Weights of a small GPT-style language model, trained from scratch on English Wikipedia.
Size: 12 layers, width 384, 9 heads of 32 (1 for keys and values), MLP 1536 GELU, vocabulary 8623, 20.5M parameters.
Architecture: LayerNorm before each block, rotary positions, no biases in attention or MLP, tied embeddings, attention and MLP in parallel.
Training: a variant of Adam for these matrices, 616M tokens, 4701 steps.
MLP neurons of a small language model. Each row is named by its layer, matrix (up: input weights; down: output weights) and neuron, and shows model dimensions 48-175. Each number is 128 + 32 x the weight over its row's rms, rounded and kept within 0 to 255. Numbers have three digits each.
After each neuron's rows, "fires on" lists the tokens most often at its 100 highest values on Wikipedia text that the model never trained on; "fires before" lists the tokens most often just after its 100 highest values on Wikipedia text that the model never trained on. A number after a token or word is its count.

L4.up1264:040125100102113131124108128167110160134093167102121137093128120088128149187136126068160149108144073129120176118151089116105054131130122133132171162120184113191110101129138110187163102139117109101159095104141180111129151156111099132139181211168097123143143100158195107094124112151129160159060137138135129096136062106172119115128114074130126108191122125145140115071120138121127112094105
L4.down1264:131161148147104083142134159183120137073213128117167086124046105076070200147122110197174156110131122133167128103110070176161151166132085105100148139131084124103135080157095113135148184164109095120106152150097170142114087163063178176131161156161139095177122162141094137187121158157108096129131129076163134157151144072156064136084191167119096150121161098125125119141141093139117135215076
fires on: " ===" 20, " such" 9, " due" 9, "m" 5, "and" 4, " ==" 4
fires before: "\n" 26, " to" 20, " as" 9

L2.up98:085194164139167089133094136107102110149112139129179093174117136138116096123145164085142162154117092189070193133145194133141108129132122146181130104139165188093164121115192164095114150143179138162199048089104213109122109158102107132154122140157112209108143168100119117070052133109112126156106146113170054127163115111100111129133109150171114130089084122101136123112173126138136151083086
L2.down98:183126211096157122104152141106154109137146120087111181133096099091129148130144083082150115113138143161129091124103148152105086093047128115186189098076118107103164089102152148051071117116136098144123163117170119188091094211176125116076110203108111157173127186130105144173112129117084121116099099130117101142090089041118189150136114120112133124143104141124145092064148115103139099151218
fires on: "==" 35, "===" 25, " ===" 21, " ==" 13
fires before: "\n" 96

L2.up1157:108130138138135084136119210093066084117071099114153128139114202171104083102157138087095149127145135201109130159171188206132114150145182130156159185122106102104171114129194134079122148119158146147163050102152171135167165174151141125131131153105106145152138104193172122125106118080164126157166108162102090184165149131080153139160088133139169121191136098109111082127163168158139138164074
L2.down1157:104169122143127132105123082144169096131136198046151165165124138102127111201106135148100161093122224150111143128169108121119139106102152120084099152104118167118104129129131156150119144137183145194109163118098153095084104136092130131118105149173101107180198130047120089088107109105127140129121067084121115151090132099168167104116161115138092127148059139118178123112116121097145177159226
fires on: "===" 21, "==" 14, " ===" 14, " ==" 5, "ob" 5, "5" 5
fires before: "\n" 59, " |" 8, "os" 4

L2.up1491:145107106184141113098127043123139134172085097137114153114108121077109095125074126127045102128101071085184105128128096149122142126099171163124157148082117154141110104058072143096063170152088209120100098104127119138130201207068113146174137090141155137081110158110084141160134146112058154139119144125149090096123156125091136141099121134151137133132116116114168142145148108155128091123109
L2.down1491:144183122141104152109129112088151130151113085087185159112131159095160092078115124137081108178118136165156151189128090068126169146141125129118183139111150146126100159054119081138100115203180126086169085099119161108086186127121156172138095127164123130114129097119131111046103108099160200158117105212075105121105144143139140094111117093098101148133173148120106122159117117114103126062125
fires on: "\n" 81, "-" 17
fires before: "|" 47, "\n" 21, "-" 4

L8.up167:047130074079176122162148075096108152142140098098120132124067084116161106120131186153089146103127155135174136144096076112113136116056193128125140137148094164158089086154126129166137095095138135152122114069115058098111154189141101135145092161138181197135112121097080181149147143156115120098165141097144108204177131148083118130204148114152120084155136125156174166093223140146120058107142
L8.down167:115139089105139158090133124104138202180144123111145138112089106112255111102107149160117122132112123132114130134124085000132090000102141112081148093136114147154125138131095102136145143129176128125135075098105117102117115134143098175115121148106117125137132136107086150113125145131129146080142133136145101180108133151103108109146139121188081183137158142156176168077145141107111110107150
fires on: "\n" 90, "." 4
fires before: "\n" 79, "-" 5

L2.up949:122116193074115114182144149172111178117145114100151148096115170055099142160091096100167166113127097178140096102125155130111162181066096175154131084085114116182118130099147165149177103154156173115168119105132076121141193134131092138148138208070142167132159073116160144114084101088136131159143136103104103138155044120139146144151149152189152163152083118117114156165156100119084130166088
L2.down949:108126141117129122113089195175080116082062116132083183156104137188146095113145147179108149035092121147146094169075162137111183129101088078159155089079159128138170117140112117146124121115158111156146076136072111110127158137123110078144112107100133136164137162122126086114161141142104099138184053074082108169125149153088178096146109158115161121081185182107176097165127123143140145134089
fires on: " ==" 40, "==" 11, " ===" 7, "E" 7, "ge" 5, "mar" 4
fires before: "\n" 59, " |" 6, "ines" 4

L2.up104:114114175082171146077123136121069077168106121161117098131109140153133155139150149167064090143112115085177173158121156105047083123145128097144098142108144100115167109172162113080150120159086166149152118118127117103136113136096118102084115185166153145125122136122116193128088152127188118195118168123133094118184090104149121126157137141090156065172097111138093189111155104139095165134087
L2.down104:114145140135170164168103118096127121115156108142127145133160162150202158084179117081111105158127142146116169193131177103148103129160070076166193134163105135109120126156112109122190100128148130136094144104118104125088084087141138121140201115058139133109095141138140079118069140103115126123132135138114116122132150052097101122105134167129094144108127066179168097087061108123077131093051
fires on: "." 83, "," 17
fires before: " |" 45, "C" 7, "S" 4

L3.up356:177176100141237107103136165101125110125124136091098091101094176165129155177152087103104127122098144129081119133120159150116114122136118144142134084124132104103142118132190147095146107107104096170154082079075154128152155126135121155167148128141162111160125174088145147146141127136137091156147201122106103165085066098163181058103042110103111083117122085091135124214127181155179074182102
L3.down356:118084135113054106148094146120139175129148097176144142136127187124127098157104126081111156152075094138152109146171048120145085109076083114135112166122120160136139071108145146095104127141117147110135127167173113116078134150117172101115180158161094117175136147080163109135092153126117159096184159122120101109124103125133137145141148117115164095117090129155140125096127084133093123092156
fires on: "==" 24, " |" 21, " ==" 11, "===" 7, "/" 5
fires before: "\n" 47, " 2" 4

L8.up879:115132177056142147092153140183121161162153034097130178067122082154129155131122155206138143163099072126178112123139146128117098095099114116148135127104101152104152117090124119083111136167121115122098116070084073116089098162098125166139132120155119176120093122079067153145112057222145178130146183094121080212117123088084123146133133171098096104141087162158112184115203102188118110109144
L8.down879:102137125169065167129136094099126201149113151134118123101099105145255133101138168141091126141134165117090118163104171000125158000105131123079079117126086132141142119102096086093152155119166113123126124109143097092106130128118147112161121098137115147087115126126110110097165165100116101120074121164139160090137138009142098093106129122133118136138182096099122117096128153142129110131160
fires on: "\n" 60, "|" 26, "-" 6
fires before: "\n" 54, " K" 5, "-" 5, " District" 4

L2.up975:100134157169125150105141144095149177163068120081126161123103129129111119147174151111134127166139151195132150142123126123133066145079159089166214136113050152151125117140129175112108034128153167109143140094128210155149163222106110128122154130117123191145176210088064212133091109098093142088120118102106092159143128141091106143125121101109151134132135112128166078123170169147180170117105
L2.down975:165100171150093123100166155079123157126115122130146145183096104073142064137123157122054116162143091151120130130160110107180125107131122162105139135108090160176079129075098127154120196086161078153062105142140117175097054146150115131129123077114129146126147083176108132153096091100103123171136078155176134161100152117085157132087173086115142152161115085099165096177114135073173116149112
fires on: "\n" 50, "==" 20, " ==" 10, "===" 7, " ===" 7, " m" 5
fires before: "\n" 83, "-" 9

L3.up1186:084120104114135132126162120114092081153071124078093131167137133172123175142150158125043142141097138052157177134031133144068152117110086132119141135157138095091103097180095109125169141129105160171132124111093020147127141108071110132074117133166190122128143147089105176076133084159108156121115177089113092128181140091108112090173128098105141154165121114115138168141150157118111102119093
L3.down1186:113075146135142158141135145092159113113097093150144181144208156152190197131159123176119123179101088056127177081104137086085118045112102126100190089132065131140101128134109137124140105139152118151076124101108122118149126129116118141146143163136128127183100072151112060086135148178125094123122100148181141118128183062137115109165089185103127137161124117143071097113074135142077074143095
fires on: " of" 49, "." 35, " |" 14
fires before: " |" 32, " the" 18, " The" 4

L4.up1137:072167127083123105195163175121125184151124072129152139077069140168121117138096108112111149138130166165072134149147086167124153187100119128168123138058035146140117145179084140089111155121103117126142130165145082150153133154079080154122162146149102174124180143081175081157100085107133136187174131103121126139148117111100183131173158149125144151145093142113121072135113161129144166091053
L4.down1137:085142152149075147119170130037159109133109103127161192212085132155107161146163127127131150132091164173139158124172077129121121169092145104108102168126123190125080206096089110126158141144119187103142189132089100119143174124102163113098127160140066111153172126147152143137133148118102110131125174169137134119172120159144151055125116146149106155070138178097168119119162186161106133109146
fires on: "==" 33, " ==" 16, "===" 13, "(" 7, "oc" 5
fires before: "\n" 67, "s" 7, " as" 4

L8.up368:095160124126127160100162149144098099149161134136093140157108142141132091109143152114140106136143123142121117119142121150132091094065119115124136106134114139119100086177099117142132156121103115107120062094146125162130118115126146098136180164097166132152170139105160116114138134130187097092076121127083154107161139108103097064147069122108131121203140095075139114127141113086064125155126
L8.down368:141091141073115181138090161171139164144162167133141147069079105098160181172095131102138142079126128099137137178148134098132078190148138132149123109131148166133128105075178099155141125108120145139138204055103125098112126096112078129135124142104134061120060161148120239211065135135121171149104124133139083136138110150103153131154095205094114133099116138087179109030115111092106127083141
fires on: "\n" 73
fires before: "-" 55, "\n" 15, "," 6

L3.up1155:136144202075190100149116166112164153159088105127118178147098137072131086127171148191163128120170135169171116112146137186090137130070145156193169127104155110154088121134120078120140120097121079106131133088124104107188111162135137101145151071128164092126151122096064133115119081085133126109147110099135063186153116104111120110080125166102097163128049132122115118090157138129102120100126
L3.down1155:124142149157143110096151083088122134075148107200052120096131153089123172149067156095139155078131107141148154157149072132132178133116150186164072138104187084091115127122154114138078070177140095169127130144102072169071110113113077169172131123134116179139156130119175139119143091163161094148150092152138172097087138123066149091143171153105093161146093134055126104090099099107137099161083
fires on: " |" 39, "==" 15, ":" 12, " ==" 5, " any" 4
fires before: "\n" 33, " —" 19

L4.up889:101141164089173079124138138112176118147123134113116152176113105141111097132195167145118148148201070102158161085150167136146162125116144161134140115132156116122113100138163109135140129160100125096109114153131090109120146153138086073177156137127193154128133142106099135071084150134135116108145172078165089157121121107088131127130161160063152103141101095104144172131127096099143086091099
L4.down889:077195116084136105167151187188151212163149121111078118119081132157119122084151149214108157155132101112158151161153147115092117057110139091131155138136132125140129114136124110097137129138125120137111106147087096109111159152110124157118141126121125173077116133064142203113205108160069044134221137104113095112105102038099101034186122105087144142179113169113125098113111129103087037136164
fires on: "." 88, " |" 4
fires before: "\n" 27, " The" 14, " He" 6, " In" 4

L4.up1077:127157096084111124105137086090113108128115111100130124130132141101113078148113137113110148144103168100055179107098129175107119147089154132246111097084111155104125136154219134121131140162155110074104141111147138158138135190110118145137141143144162140121117171144147138113081061090139141159111148096155124116195117121167097096129116143086146165129117110170100110111153132113165119123045
L4.down1077:067078151173136160118066121133181163126107178136096178157152116179139125094178173124164169166093077124106122206159132130124093176132166117102127102160114154061115121143109116053073152141139087144140083090114156090131156112108150098120090099094170143112103102116116085094169108165119113161153117119113155161139143159093131079157154141173101119210061115062185106135149181156134147140083
fires on: "===" 35, "==" 35, "O" 4, " ===" 4
fires before: "\n" 77

L2.up431:116131090085159119169144143068083134129142076147038130111093151074104101120170155096133110158194176127101148098146148142122138117085139117161129118172137140098087146112155157163144081046136096121106135107143154187112107117126094122151195091105151176146101107115096146077123120041156149135125185151135074093069109100093134099141116129131140098072048159107187134221138139118091138116134
L2.down431:126104116127152151138091097149109080107077107130150140169093112070120143086135097128110148099094110153109106091135073157164115089151090158194147157109149170174183143048127153138100137114144071168078090110181134124134125056152150118165150135083164071121127149149133123147152182159147105176148117123096166109161127091154112187112113166167157180192118125119077109127110049177088118131205
fires on: "==" 31, " ==" 26, "c" 10, ":" 9, " as" 7, "===" 4
fires before: "\n" 61

L4.up1484:136104150062091130210172124139209177150072130146107172180094041153127128162102131163178135109160146152070130103106094142125137150096110102139196151118093139132114151108112074097093136117151083100105110111162156134141115158149145094117152124121117120100163174081153140121128109072109116164108092119135146077117070122067095122126079145143141152192113141137142131085145133149120109156131
L4.down1484:125107145207224099139146112143182154135166137090133151074122111099110098098150112113071144052157107152161139124144123173143083074125139117141151196117129121078145152095139167179122080144068136107127120161168186177105159107161165142140075173083162101102096137161124155159074109089153169097112128109066133130122158115120141178113151165155135126111082141143161151059137119127102159127111
fires on: "===" 30, "==" 26, " ===" 20, " =" 15, " ==" 4
fires before: "\n" 100

L2.up1113:130172134133144119128115177143061159119049006158144140096091194126132124153119127118084173097114147142154116097154126138114156170146113161142106148102077164088117127119174110116181093107139143060204101129157101121154170151120142153133148147091130115149139200161105125149039088086192122118164147101174122135154107178123145153115127168166158155133080105094097217095103103132137124123108
L2.down1113:150152129103126126130103155085160144124086133106134113149123117121122027107109208150141192099101124159119097061147064109117119085135109148121160114114106112182142117119160148109122149099182157191060131117111073155112141144187155165105147077115150103153111116139129000179165118138122101095124145156129088158145142091117162103126123108147107130125171126131196096080114118132123130097088
fires on: "==" 32, " ==" 20, "und" 8, "air" 5, " Major" 4, " major" 4
fires before: "\n" 55

L8.up194:131159205110166088126145154157159128173125111095130185129140153130153140130151110130144118106118162177090142103090098125172138105111180130112141095075125168132159102197146148092154107104103115113163134127101072153128132193154155167161124127145138116121142205130133166151077098161104131094190149037209123183101108139098133134148096077064106115139101126124114195129214197110145052106102
L8.down194:118156130222103120096164155132116203151092101111097136123078103082255150104125189136141126096130132081111125136106192031144111014112096139081112127158132107131174136132126124091097062150166112136163114118126124143101106128197126154093119115079069118082155090153191175140124131126153167078109133167173142146101089134082100085129146114128111108111208114160130091104130089157137150091147
fires on: "\n" 56, " |" 30, "anc" 4
fires before: "\n" 64, "-" 6

L4.up596:100104149117200092184102152162166122151163126107150173174056172140065175100136134239104151098153129114155132083116112191081150147111101154084136141082117117168125117150134143085095140148088136072137069135081059157137117131112118096149134093121146115163178212127123163124057158101125158082177098108133119117132137141095162172164185078128145150163083115083142146134155152142076177117127
L4.down596:103085143157056104078099196093125103155132142158182080145110099130134124051098132154129174159168093095168073099147084141125133136145142142131155096161146125127171060111117136104088107086164085134092158149135108094126138134084144133187174127116114136126106122133116122094081143143133155140148146193175150087117103147156139129100106130131149148195141154043152118153173179138096080172133
fires on: " —" 77
fires before: " |" 77, "ed" 4

L3.up1436:110100132089126103116124144160139111146121074064091123135119120093103114154151113136163180088153130124086151136137075128128099124051128071171161175065108094118156113137153094141145177108136170066178134155094091164132137149154131109079092143176153183118174130112146141184165114235161123163066141055143115117131112168160105094224169115086129172160146176130125133121152124087128130144077
L3.down1436:126165122103164092132128124103126145108140132153097092154147125137105129127117141111153114153112143122107168133144134139141130197121140070145119134061136160146101083113117133110171181166097113122145130120108143083139181149149137168101130102149117120179129142112113134103099132161140149082107086121103166167147115139157150061147103144183148092236146125140101116063167106136169114101104
fires on: "==" 43, " ==" 12, "===" 11, " ===" 6
fires before: "\n" 72, "," 5, " of" 4

L2.up1482:033156191111128146109111195183158172165089138100127114107101160133093119098159116093158141116199143173130144155125188147106033155073127141196117123082097158170173146092053158064112099088114184133150113089133143198140109135109146120106128147054133136142147149134129074136077121060095180117173148122146091116089147149088138156151150076147133126134104139130134089115110086098060178095069
L2.down1482:192142150122108091083150099115135101158134142137166145135119081106138134113109141070108150082169122088115157160152130197077058116155053104168157086100105108131115150115129099160161135156141144141128146157107104160103131108116152117127105126137160168116150093178147090194153125144129131100116089137123119194160145133148134115133120116156100150127148112146172106073194143073090109139113
fires on: "==" 30, " ==" 18, "iv" 10, "am" 9, "ur" 4
fires before: "\n" 52, "y" 6

L2.up753:150160150102154113105115100120108127148158090093138112102115130093102099131116138131119134164060138172089170132130172171139104129135136130153104169096152099087139083135162126114187118087159080139125085140146091127136155190100105115157191131103130120138112162093164147120117154081150132149094170136149069106108117098072202119138130144138113108121093083125182128103157133195152109110114
L2.down753:148163149120127111111173131108150122134129109148139162105144129060148121117173141142108177101137138148114107136086049147126109080125154133148141141058090192116171145066090132141080098127123063029141079131157102164128182106137137119173094100136174140106103181161134117155177155106117097155118129139089128086129130074096084156186141136120117158157118128144122130084139117135148092114176
fires on: "==" 58, " ==" 34, "===" 6
fires before: "\n" 100

L4.up760:114135150157174118136122120170159141180114130186148105147149092103085064161150128138160118098139090115146112161093091159129145133140161163129168159092137107120181147108194174089080067151065128092107110153168147187154157109157156117156143192113079093153086152100204133138137087056093140118117147104162083124158098096059102200090124127163122073146125146104145165137131100099050123126072
L4.down760:162108105138136112091199094115185104158044165098136146043072155066119127150080119160173134091099124139119082113089108116087130143158111079169081157170153189107140172102117110064092087133145097074157156164143083160174138098110094190145085151095126220110113167128126141167081092179143099184044113190115124086153100090143109101132149129044106148166132096184130107149125097093118113101139
fires on: " —" 22, " -" 17, "0" 12, " left" 11
fires before: " |" 41, ")" 9, "well" 5, "-" 4

L2.up1361:101132157091080117130137125125132135167145101103078174064071130113080096092131143101113112128150155133065140080086148148175063145125100136152156121140125092109127150119124185138163182165115136182108110110173150136156124242148142164138147103110101176108117115137152146113135054101121130151112139148172103140150112145094105175148126154166096076147129125156151190131144088110146132134114
L2.down1361:121104131140159102122142131080132135093136177179088128078127083115114117130139090053090088086162115154137125089162137108107076119110077156131134148173147087120100133100092139115177188127092165146110126105187115142099048119102175121126096131142156242128093092082141125106106096128161106209119126208150208095090106109139123099146143080141171119144116119179149101149141063119147162120128
fires on: "===" 28, "/" 17, "ac" 14, " ===" 13, "oc" 5, "ol" 5
fires before: "\n" 48, "ional" 10, "ars" 4

L2.up344:107109125092123150136112145143124198159068077110116156083094119107121033121165124076206144170140130161091121121142129120122106134070163161179138149096141143121128146102144156116171113058149194105088117073142141169111132148118168136077154090110122116127134125155127166119125118123175089132117163112136119154131113113152150135098120146135127113145076205160125163113150095143090081093105
L2.down344:144177132137162080109151111164156105133148099153119103153109161150138136117067055191117077126137128128120113139141114159132103130092125108154142143086125186135164146109111088147093162109157139126150120091150115143152087117149132190146145125135160186126143194141083126094133096140048165133135131141105108106125136088137122151155074152118135096160131095152084131090111080092119050170071
fires on: " ==" 51, "==" 34, " ===" 9, "===" 4
fires before: "\n" 98

L2.up201:150199197170148106140158171134160094169155124105161151138133159069067110142098108140134170136186155121117168103161167173112108184136074144205165088090144149081156160130199147099161051082130149125138124148097178120127177177138119137099176148074166149077136156171151137130022121079120160173139159107149114154109048093132097175131144089134132121107109139124134117131099156101085168205108
L2.down201:151107224143136087117101082109106096171135122103116160107118149084114179096133121119140127131132191139095192164152042152100101121167098131190118140129093129125175138092123075155130145189166130086095115142090116161133104122124174137104143166130133154102100179162113136151168174099110134151109099131090097108138100152166136079134169180111161212114105083123137139117124137101157126086178
fires on: "===" 26, "C" 14, "==" 12, " ." 10, " enc" 8, "." 7
fires before: "\n" 46, "S" 5, "aps" 4

L2.up914:077171091149083104159126088133114102127125119153101130103080099135141056098171127137141097157186132126114126153161096122124131135090129129135126165146098108082089159064197149137179098104126141143104131090169154172124141157144124114101135183090149181062121114120152252139155145116157155157118152145141072087184100101133182114105119065057080116123105133140143148131149129152117146138118
L2.down914:158159163141134112163126118111073167088164125210079152089130105126072062118095082173113108052134099097111139142139172105157126148096171099137108128136107136101118097113113067147158124122190166093131137145143137136125132067210121160085087107111073114120123152124184129170129133109168143102105032099176096114119153092131160153139115168147062114160106165144161145142096152122199133105102
fires on: "==" 47, " rec" 12, "isc" 5, " t" 4, " r" 4, " R" 4
fires before: "\n" 48, "ailroad" 4

L3.up972:114115146124160117124124137110147123195073141131085187167113101176050145137147104116133127143094154085100195158123162128099092168156119154157146096130134127077136117112063081147076107117103154150167142104096109150157084089114104162083103143156189090069089218095132181115142144113216130077128150144134067140141121138067140085190106116083118114170111166179125161094119150109124149142059
L3.down972:124113133082109089143099155141173142110130071133153115158099081120143155154104127125101163123139094147150150097139100145142086119116118122084191174040154110179114163086137130125085155119104075116158131098162125128172150130132142139169170153139149101129180134098117053129094099129157150119117171139119123137083112066143174136072088126126141101148041109087116221085110174116121169091063
fires on: "," 62, " 20" 8, " 12" 5
fires before: "," 25, " 1990" 16, " |" 8, " 1998" 5, " 18" 4

L2.up711:129223118140169150126135070123087090079098115146098151169101152137125074077140139089097123119144152134092149100155157190159139130137169171162135159127109181076096145082187143170084036103136135160130076124117109126139203148088103134079185074143131193141122109132100169111094138104071106132142125050137140159120129103111115129125110129122119130132095125151156147171167131160170180139126
L2.down711:099105190108132107174079139100149145133104186206121099111115084073172107112153108163166102138170091138080169095120092108078135094142151117134110118117167163090143167110125083142136167104146104175146138149146140105191150166136128094119107139137094122136128172113132153111147147126103156136096126133146091158150131108139098100171133121093169204162114129120141163008080052166121148151184
fires on: "==" 63, "." 7, " enc" 6, "ec" 5, "ot" 5, " ==" 4
fires before: "\n" 69, "aps" 4

L2.up1144:155094172060177105126096129111136147208137067131166156129104152090135031127118134124125085153164130151148185173146117112100101158095135152129185123096042134152179111141139121133121094102125114144142131125120150151150125093155110160103105114097120096116138143069128121093120060129126127127140197095108068130158099150170146104137155152153127086183105187139148130126151102142094086179095
L2.down1144:119154112150113175087123168144148133137156102129089087153142111184096125136095123116167158130095129149148180142122064104141154118128172143139141093150170149101071054105106152086161125084122119105133165134138155113112152095133161080107111070158094189149101183133168096182140129111136131119170129113168068178115129137089146104110134080162123114167135111094096154159122103064132156136096
fires on: " ==" 20, "==" 19, " known" 9, " focus" 7, " pres" 6, ".\"" 5
fires before: "\n" 41, "ing" 4, " on" 4, " for" 4

L8.up390:097092153093213113111117107166176138166137097091144160079097107087127145131184166161166121116128129145134142089141162125122145120113158113162100185123145070162127112132133143096109129142128106190127108094063090122163121210140100177162133124101097163123125094068113164101119131189125150131173120105142060183164164071059147126149146118112100120127077110176160167075166128151129084088127
L8.down390:120131134136102173115131151161179175133096109173118112133171169164220148119134161149113141146092151159174164122107109037132153000094118142115120126121088140123160136129115128067139113097118116140094094138142105151115147133142116119127107091111106118115183082108105112172151108123101096171126153119125119144116145020108079110137172111127090157125146161153153124123151164153108121198139
fires on: "." 68, "\n" 25
fires before: "\n" 39, " The" 11, " In" 5, " It" 4

L2.up1328:142169166189047128107125092087112081143113084152150164111121149069127064172100133148140122164125075129187121123126104125155097121108145140136223089150115086129096185060107137134065089175120188126106082074123191133159166205146084135147140169110072136091165124149144195169130116111090166121116127126140072132108135113115124119083159042132128117117105173133137172105155084142148129124140
L2.down1328:173155136168073149106139091062156095109122112144183159121121137103128088154142158122074073153118125119160127141138083078113159130129135168097179138103103099137133151045139125130123128205162141058141093065179134138057138127175146161186142117087100124104142116157133158124131121093093155127113137167127109143101116181113159084070151080168111176113178171155121123157149089139138169070108
fires on: "\n" 97
fires before: "-" 52, "\n" 13, "|" 7, "The" 4

L4.up805:150104166107122112107203150161096058097164050144089191171087152099099128136092216153174127099189154116108143126066181190117108121103091148170176125139158107151161125148154106161105153156134165185206111110161162147200112163096114137078110079119110171132093130140193094119099075123118148158085120119124119145145139122122096102211152181142093152121126143153173138073136158081177093119052
L4.down805:139121100109137175189120180124112144079129128124140105143134085106178157201187101195095098145087139106119090176153057102112201177089120109132189122141139134118134100110146088062123138142133157169093106096137118140113101177145140115075167149143158103109139125134161098159131165095128138083165124201161161144093111110155106119066113176136074101181102128112148123104151101136145162092172
fires on: "===" 31, "==" 9, " ==" 8, "\n" 8, " (" 7, " ===" 7
fires before: "\n" 63

L2.up198:122086062118086079134153139175091147148147094114099114108131149118151149106161164173092107089093132132075132146136169125152053130100081096216128186125109098092177086115103204123155144135109115161181107104133139172100170161133151118112121102138190217108129161092160103137109184166209105094130148029155115139152148099155112149138171121096097122136108148172155113146158169167104146147082
L2.down198:140063100141088111116185106121104085056163132113137136114132163116129126184149058145139087146111170158065149092144119116137106153169114200140073116167165108099173128103142054095046140157186073167112133119163145128105078154183163124104106140154157092081104186097157110140090172123124100128147090179154177137183107156138108108147103114083148090178171070103141115099123154108139104156057
fires on: "==" 54, "|" 29, " ==" 11
fires before: "\n" 59

L2.up121:134110100123046117115112112184125152151134129148087097123116139119132169153151138126131118065144162181086110170073203133135061144077108116180078159166109124132151116143156213138169135119124197075137086086147147136116163165147104161101163188111082222154121114120129126100127141178112153119111136126172121159114128117127099155123100163136127079157113168137168155118186134148114132171083
L2.down121:142175114111173138143144140155150060077163137145142106109082207148132146132158108185122150153151146139098156083144123134165087144113090137109147163138118133146139108120098090084120146149148083131122080130115129157123094150152145136162117116142153109064093124081142117145165087076131093166148175188126124134194094146149134065174083115164139076112152109107190133117054161171165135164088
fires on: "===" 27, " ==" 16, " ===" 15, "\n" 14, "====" 9, "==" 6
fires before: "\n" 79

L3.up1437:095107126125203081166146138180191165123129124117163115126102089084089076125168108087139128112110106150141104159094245202106120135122175159110114120051116136194150146167185172116135119054095103049130115170125062114141140116120127126120120151176191086083161138109112120155111160092166131100144132120107067167137175110162150177178156143129090066130093133153159149147153198087055157137130
L3.down1437:142076176145103079112107160122198081152099187155131157119109164065151144133150153143151121123153150131154111160147079147085117152110110164142108121163103162133169127105146142063028141077076118049152149099147101085183134163155142155138124109156158095108171122182117131168084127076165180103146124180132163086092151225168137148160135129057148159153059147087112161162169208079119175160045
fires on: " —" 46, " -" 21, " a" 9, " g" 7
fires before: " |" 67

L4.up1290:105155063137169086101113188148138082140117101168107122144100113100101115165147100118161137099143101154155079175133087184135165110115146211127148125079134146138117143156189086089085156150086129112120079109154148112165142133085111056086096157143141095165154115107130124140081138122131122153101110135179131109112132102146104158132149164153176118119124098086121127124189158049055110114125
L4.down1290:118065069100120111135193068156120144155067146082153110050154121119151108152181127147142125108042132107113118145168113085142115104114121112102129140097104150145087177114113175105126127127121164147124165148113092110161177140122082147189114099063129097100175138171149098175104142160159108153098162179112132133122142155215162136149100126185083158152179129144137111162119149142123143182057
fires on: " —" 61, "%" 22, " |" 15
fires before: " |" 68, "\n" 11, " 1" 5

L8.up84:140106133127188090201087114133174103150091081163187144169173101117098050122182139067098124133109140170153169132127085097085143138100103140107088072121155176171130174087108127125084131130141107077111117082107107096058060154084133103068177146178150128116160155062077154156103133126144113097075072064159163137136115145083101151151129146170151152198093147132165181083165122121096071159129
L8.down84:142093117107136087132108150081103085108063169152069154134208097118124160061170159077170163153064170120094100145151103136102169140159105144111164089160169109091110146153126089097118195104060161137106089104144158092144087140087111127111195119071157098160127133139174125121110113189123123153066120143155124124115179174143082137132145169104139127087100085134143128164149133150143127166096
fires on: "\n" 42, ")" 22, "." 5
fires before: "|" 39, " |" 18, ")" 13, "\n" 13